Weights of a small transformer language model.
Size: 2 heads of 64, 4.7M parameters.
Architecture: no biases in attention or MLP, untied embeddings, normalized queries and keys.
Training: a variant of Muon for these matrices, 5478 steps.
MLP neurons of a small language model. Each row is named by its layer, matrix (gate and up: input weights) and neuron, and shows model dimensions 0-159. Each number is 500 + 40 x the weight over its row's rms, rounded and kept within 0 to 999. Numbers have three digits each. A neuron's up and down rows have the sign that makes its largest values positive.
After each neuron's rows, "fires on" lists the tokens most often at its 100 highest values on Wikipedia text that the model never trained on. A number after a token or word is its count.

L8.gate153:491472549529466420504468449456429539564500499500495523515560513541514539465449534527542468515528561485509516479547499518511452523466471500580543522506395486585516402440437527484520547491464490473483537507467566579502486514508506523479522482502490500470420510504539493481507495510499503464493498528409522473474502503500526536534561471471522381404457499446390506501484513590463484516579499601499540509570473510480476481505486541524473511474483461474495503537455589555507551539497486
L8.up153:526469527509505476535507498496515480428468473517518483514536457504591514434466490559529528498515497522492512504559467497436503535498487435495446475461479441494564438530442407542488458530492546516519417460493612488558462492492542531462458548544599488449457490507509439455504488523522474537464507474482494529426485487519512499487488485516464431510510496612488474540468492493516424483427565581584490526564552567507511476537449532541500521459427414521535543510501562536520533465492496
fires on: "ed" 16, "el" 12, "ec" 10, "ent" 9, "und" 9, "id" 8

L8.gate164:516510549559600437515515478396461520578487480444394574445450434569502533569519469572487486461506481524542521453491482499537504508494511511462515487545441535503536478536458486504485493483500487461524497464533441556530487621467477426494528507489507465506523491437583475555442488488506518469408458515479497484514501501516513542525521478553482539475451503446529475459523498512458556501514477599472521461473506449550457499519499552500529452556477434457520505544426477485432533454473476
L8.up164:473513444503541495490542560486422562524516506478510506528532492472447457531533475530456534477474533538573566475570525519521530540442497478495422523561454469485485504427462522516498493490518534478546441559569452472441441526441500436514494522540458441530513511507564500492465473524430550517489480423580491494582533473496522528529466580494517461573494451449458550436500475514483443489463515504423472469428570477520520443514483566484486534541535572518476589521512467493463481444551524
fires on: "a" 28, "I" 26, "ence" 9, "e" 7, "s" 7, "y" 5

L3.gate283:438513560474521419535413488574499479541449529540479541560467552460478521534509489502558489430466503502480474480463447546525487438558470508465488456459450527562571451514467551454510485458510533420554534532520554465435476442458521471523500532480487539514523540525522497514568471495472573543529434457446472451513503524535512474542468537424489507490462449566518501471548559531433456525420506525454512516459551564517536499489500506580513437478539458497575466536499546442531501519536557
L3.up283:470393460505559505541542509571520424509537467466461496508514501511472485470490445502483492443563515498557490516494587472571506518549488546555529516507476468540527518531495457495546466460464503481496529505527526518449472424533549502507499497440445478538459438508483544446522492519463585546456477553498482519462514490547475456560436520590538502484513444645457529554540546560483490494480513505431453516524542436458471510423576520511451475486474511468517518444516446468440470496489435
fires on: "ut" 19, "op" 15, "un" 8, "ock" 7, "ear" 7

L12.gate142:482490499549524493516423480455466505465428554505509503491466493535537526436505521495452467480458491454395505497434564458493540536480563481513596554454474526581485476534576556569525465500423489499506530496459563505521453506484547543410501491454553463481478542461527553504522476488497550509486439578526518481494414493524545485456541521547476509456440487456528485457509436513512462528557504600459450572495562538438507452495478511502505491580493489551501485535454529539479470432476496
L12.up142:498458485519512520477505525550476559508507484453515496500465568445493482556476530524545547525496541489445416424553532465521467494462466568484458534544593528484516557478546450450465528514528542514566575489477466502498531527536509522544509594481504534476438444452488550531410444494441467485439405525489509579452502533479456438493476519498468497523500566521540538475501457538491501510517516490497446430508519428464540438470539456523513517534470586604437498465520504483461495435545490
fires on: " E" 77, "E" 14

L4.gate193:518543419424528473562451595495583566499488501608472473525487478544436516487497484495528501442550551521523437494487470588441454539506439529397511509484503565516504473496506454503502436432461506528506531513566502497547533509487491445450560532547485459448483506503514492487511562473501528524474471472458542516498532478492471496514515443432475491442540497498480494540500530502546481465533497491602480581562462466428485487422517469532508532487475497457544449479494581481430507533523565
L4.up193:479441592531524480502482533506521450522529525516476439490526480490516442474500531478470568470492590524534453499476471502456519459504527493499488457550536493561450576495504491452526482474523452542483531502499426506488531467508596472534565509501504500568500536462462530447547477509495461451547475528542461438527608509389507516542428461514485564547496468485493496521374459514514475439484518493483505491491499540448482540531484589564498532525482467554605470428440506497460472532450482
fires on: "j" 35, "ay" 9, "m" 9, "y" 8

L4.gate93:467584515505521462542492490495554538489490437512519484554492544494462494496501546472518513482454441497414484455457452495480509412473520539515482488475489522539544503535435557533526402439545491489461508546505512564512485449484557490481488479483512490561532383560486542504576473552465432509517508506476472405423485470478470502601530475470448491477564472506512502558523573566516474455506514495457495466503542491577578417490502571522487528469549489517511481507543505504524563482563431
L4.up93:506488457531535504523523488524562481535524527484519487548460523520450512443410496576478463488531517421540456445501487502496507443475495543591500456430494533557547458472499541458521481409506514509493472443523528554467441485438484405482459490475487563504449501549515482520516461482468423457558480553532548541497538482573562505524445527464487565529511478560527536536481478543452511554462499509528559480528484564448515527456497460507516527494434485427627503479535517535497406519538505
fires on: "ip" 29, "op" 17, "un" 14, "ep" 14, "in" 11, "ine" 6

L10.gate426:454477486497508538498490530493451579433520435563455465488495475501436533537471522600502483547437486460492497497469488538441503530533479524432430472527483459522492455505454554569536504506477500470471443405606541517503512519498503480484530515460466460503558486532478466493499485499552544569519566472475504520454525538527454537582483522482503605485494477515486561502416497462453458487437563538512524482584517461472495589504511556501517518480445487455408468487474555550491477570466474
L10.up426:520496478483524577517541520504509512480541529438475399521542442486486500550511523516481465447475470523475485523519492526539476462526427629410507518506519538468462536494510495481508480531570528405500474534514525504529403476513500556531464462455475484535470525527524456515532533535484508485471460488515455449524500553556458460544431564507493483483511458504428503484494482543502480548508544476381577480465498535571516442515481550476553602558490463509541537516483467484419433436542522
fires on: "e" 18, "um" 11, "a" 10, "ge" 6, "eam" 6

L8.gate123:501540487469473506483442456472557423497487545505451543524516428487512488528462578484427457492491494470535412532501525579504562565469570507525503529518475484548516515478463487510476511506560468454508449584535475516481503457492548442490517472532546522512534459488481486492406551513537542508495487513601499505450505497525518498493467455460525529603451416456466455470413483608538493470456538517447535525509518484566478473480567513505529500473572489470437455516492530503458407566522513
L8.up123:533544499493414534437506451515555535552561532498514421442487438439519428428466478455512460490475581539461532530508530459473461492538531552577461466520513576500491511455470473495480446475453479549479517538524488464505422520422501578490505531516465435486527493442500499545439434482445526475503537489497508563510506532523490482499509527474502591559490517438479585482458583506464485445510475472487567447484498513475524498572543497506541582523547473518583541540514541463471518490529540
fires on: "y" 25, "ia" 14, "n" 11, "le" 7, "d" 7

L8.gate170:478505529466487452548493470568514538495506478511528494508472542526519471514521548533553495569516527526476544516397401430490461480514497514476448430471466498481534490495478508567486443510444469549505514544556455474563512542472472487561485554451507494399545551447476479490477477480523513478558558528524474467485564419504536562512508503478474505480480523454468584547541513471542584531521465472530462465559544412514510537553459608498516485480453489601520416487538546480487498521461526
L8.up170:448538517493514501524473542497480550506547514473537458534483550460485529451512506590549508560473451562443522452540536420452529461498515497454472483578525505593548512500514517499546468509392564498470480551437548453462407492513470500504535490454513397492517452495506498498464465474520533491462495485526518471557532560452500551529544468506538479509539466506526587514434460403507477431525469515482500528527416482480514389527480542505491487552438475564492467504475524469548535531463537
fires on: "b" 20, "q" 9, "m" 7, "%" 6, "S" 6, "om" 5

L3.gate100:487459508530518551480468474462516454464526574419484470565530471408453510456486459522484485541459514460512587495522537525477576492490477494463526471512509511400454510429555469468508510517482436512506543461545449500456496498418476479580504465526482568460490445526584472557535495483481474495493534534567537512427530495513563498511514537525479519521515503506495418523548542432532494458471520553389476525522482498417518470528552433547556512496532477525562543496560535527465539552554459
L3.up100:417493515559555489523512432465500542433482560564474569485547522519474484548542411546495491529493528515518467555525400537456472423547504483498458499523485472547543479542539506476480467593455511479565449440540462513454526473480448513513466444512555499453502569585528438530514520487513516462466535566482542430581511538422562515504457468502486525460452463477454516492503527525497475449531488422497555452529510454539531520439470511495535441439490491488513491501491404498481534528487485
fires on: " by" 25, "rom" 21, "ith" 14, "it" 8, "ent" 7, "og" 6

L3.gate290:461485466481590499512567487511517535511493485506503509473527505441463499448456561464502496509507525497489469524396516458544496527540493466495511419461512508520564577482560470388489540555459519553476469587482548499517529470501496473534451519496529465474541528475475465506503449510462572518489541479580445428352524519486457457516486474488482483519524498487531421564502563577511481547499433460522466536564489508415500501458485424533543571517477480513528480570527495498518491534466543
L3.up290:566539516520523446560547549433475445516534532515491464467520465489497503553458478572538503560532485488462451480485529623481465599455502460542487529466562483476527472468502550584494445510539475458493511472525459518581423470503533515506490582396525558443564535443577479523503498437489476538514505469490531454470487573519531473478490486557472539552494550510444500440454474486543470520492426505469507540471529530484493525498433425453530440519531487538461536498488499495474478496453447
fires on: "at" 46, "l" 15, "e" 14, "ur" 10, "ex" 8, "mer" 7

L5.gate403:498503523525516435536498476511431525478427480530534525512509483594462538398429512467488500497510518512482507513516559497503485451450494526419550500449494485508526478437493480572457530502512485466486602516543487492449350524437570520463499491531476448477513559542454535544510478475488436530486545460497615522528482506478456499505497501490530504478527489528495502462510507482520494479543434560492511507542475479513502521554531542486468501421476426480487525556479544628494503459438586
L5.up403:481536530434418503513472462455463489483506504444537449478515502532502496490531474554508477537492506426494570542450503477467513572492508482479578502454527451539498560524579478550428473501563519442436588443518529510572458453494536562444512618514437520448516539518502460495528562404541464479483541447498504482430549482496487461544467489521543482460476466473534528429445509466479519522485495516536509520444545495454599519511468576491495497447474540493531455529555508547497486446490465
fires on: "ed" 17, "iz" 14, "el" 7, "ial" 7, "io" 6, "ay" 5

L12.gate373:546511473532512511537545500493574485461486545528488437447478484459508534533530473438478456487601468515462507426447510483485462497528520414528518445548522508576422532557533514510553514526539588567461548509532484477520528497499470549438535529546523521415548509467451499525536482497517525525520557444463460449527495506535559549473500494517494455496488530492534520455487527458570494412489491505523529455544561543461491487497532472545518420539462516427455487598523474448434425444434496
L12.up373:449503511440491492522474427510545552539534486483484512544472533488489534467520487535520414529445466458512565457543565474474510542409469475561524500531542542505409594473531429452552451457440511514484530555570492456470530466560503511457466545560481566436561503567512538487451482540500516541512480500522471490553481526499537446433530468466482517431492453536632581493559512478522518541492535505433489485510469545481521467489529452497492509478524527498508486408492443495509496474459461
fires on: " is" 26, " an" 12, "ab" 10, " the" 8, " was" 7

L12.gate208:501453500540455464482458483552486455533531576497521516516550494551505482541477486534443510512520498504513389545470518491507522498514502547548539473490513464506522525512560563455438545511511449596431511475413565573485556513449537488505499507496522487508441471468468451499569426532490477479468527505512578562449464523536533514528524504512523511443530534466536505486558462489374506494458525550444489477501593455462488485458525453465433415581493483581519491421510502520466530452486489
L12.up208:526496439514518453505492474547454577502508517449444550502520546476504539537500544570579443500469501438500424521521500473544470545597532540501489529485519490392533518484472497469446483540504416532522552534483426477442504454469510497514489547529478526481475480465517453472492473554507513504477475573574454524483473404543508523494432491515510454520433438501458518545524518525524497570544501486463462563471532408513524541504509508520430472530394500598486514459576536484550501521489509
fires on: "ch" 29, " e" 25, "own" 9, "ell" 9, "E" 9, " E" 7

L4.gate121:401473514515501521564515497479483532436484535461522486513580576433529421487436491491496448466462510509504469519501477409488535539620483539494520504481444536521566472512471458437546517484453531566496477501438525529533450476488557475549468524542499490493401533489520503423534499544497612497507571501552404482469540442495501497503489465477503479443492523461517491528502513528490426533536453501520439599442511545529527520538459507485556471576518506491536519526447461484491514526507529
L4.up121:440516454484525464495461616497553482505516455433492462466527491472475485516492494548518449537479558543489467520408465489519481506474498531451547531460509481508451506455558373519488474413488507576517538543453564533470474437491515515498479512517458450539524555438560494520452505523460508531440529538507510544491500512520548533560504535535407471582514559449492458471486470518496513562550499472504494413507437464503524489549544505507465507434516432598511544533469452512470493514460571
fires on: "el" 52, "l" 14, "ah" 4, "ur" 4

L12.gate282:513474456459437496555510465493477429530494540529517432463474560513518545507464499555469536505529503502492508430548451506526487555496436514484508559552510517406529552480452545495578578457431437546452496471558463589528490545496509456470573506557508485496522535514490512491545391507500463519465594483484453504501512547533420461465535457496446511476440536548518484528491466541562570457446514458406545442528564526517477451500496500482560522480492477451510521506509521515463472458449471
L12.up282:444463498430452445537550427550502491521492545433470533479479456513567474507506503537486578445462495506447565530493531508540537476432500461551453524575482512433520551481495475522530491475416514469547501593508545551518512477542540480502457527468529501513471465433471501444453477476500537583521504556474439431539519514545525497484430513479579523505489470493557525491563550490564560459567490466463542529470431471395485558559527459501523482507412480509440500505507513510522457510500529
fires on: " an" 33, "is" 18, " the" 15, "se" 6, "ach" 5

L10.gate368:524486419505540483489520558511528481436506414555475497542431534525453469448532535506450427448476509529556520525459485444514559531511496457535481517515469422483495529533505502501493431513452532464448520481491500541520522540497504489533491492505507461507500566480536528510497588525508522511577503546510525431543495463439604425528538450495474487529445567513510496508455543514503573517499538435527468581509457499494426491430486543511480429554442552516480373468525456498477556544492431
L10.up368:489530451474507515507552520502485420543491466532517426530526534459527488522469410475488470507537540533407528524458456509474534449416457419415491479484514554603500558440536533529500558505489483519559491531521551442513472565465446514463484521511501488464550531486440449483500531473445457497518527506515425444539549531504544502593562469503556588531479494462503490546434523446517490418542498464487514561464540527492563515474516525480491558550446528476467487465434539458515525527492464
fires on: " m" 18, "m" 9, " of" 8, "om" 7, " in" 7, "%" 6

L12.gate56:517505453473440432442487486484553442454587527511429443512468555541456541525551528431514528469498447514496432514470473565514503508532488491421543446529498481566474456519469477415534453463527439516491489565534529456445511549510520501527492513510460502451554486462496511522514519547467532566553461527598494477460467520556493536581580525505579426493511486567543492454472504502479469438483462480489552491486449482510421479484539555526527508488467525526451501434500521521446566539463562
L12.up56:502508487425503548419508491485443532504511518470480496462485513564458521526515526470507419497492485471549468486496465450498562521515540510537506473551535459490471609513492561484570509550411377582443533571464501461548508446486494563495515496539553504496537486461482518523492433537453459493528475474487492449521567521463462561531500529548515582449502508539552456495553453568472502402526474471435596492456508501475519511488552533466443481561485485524481577482535524484482507529542498
fires on: "le" 15, " v" 15, "m" 9, " Com" 8, "are" 5, "y" 4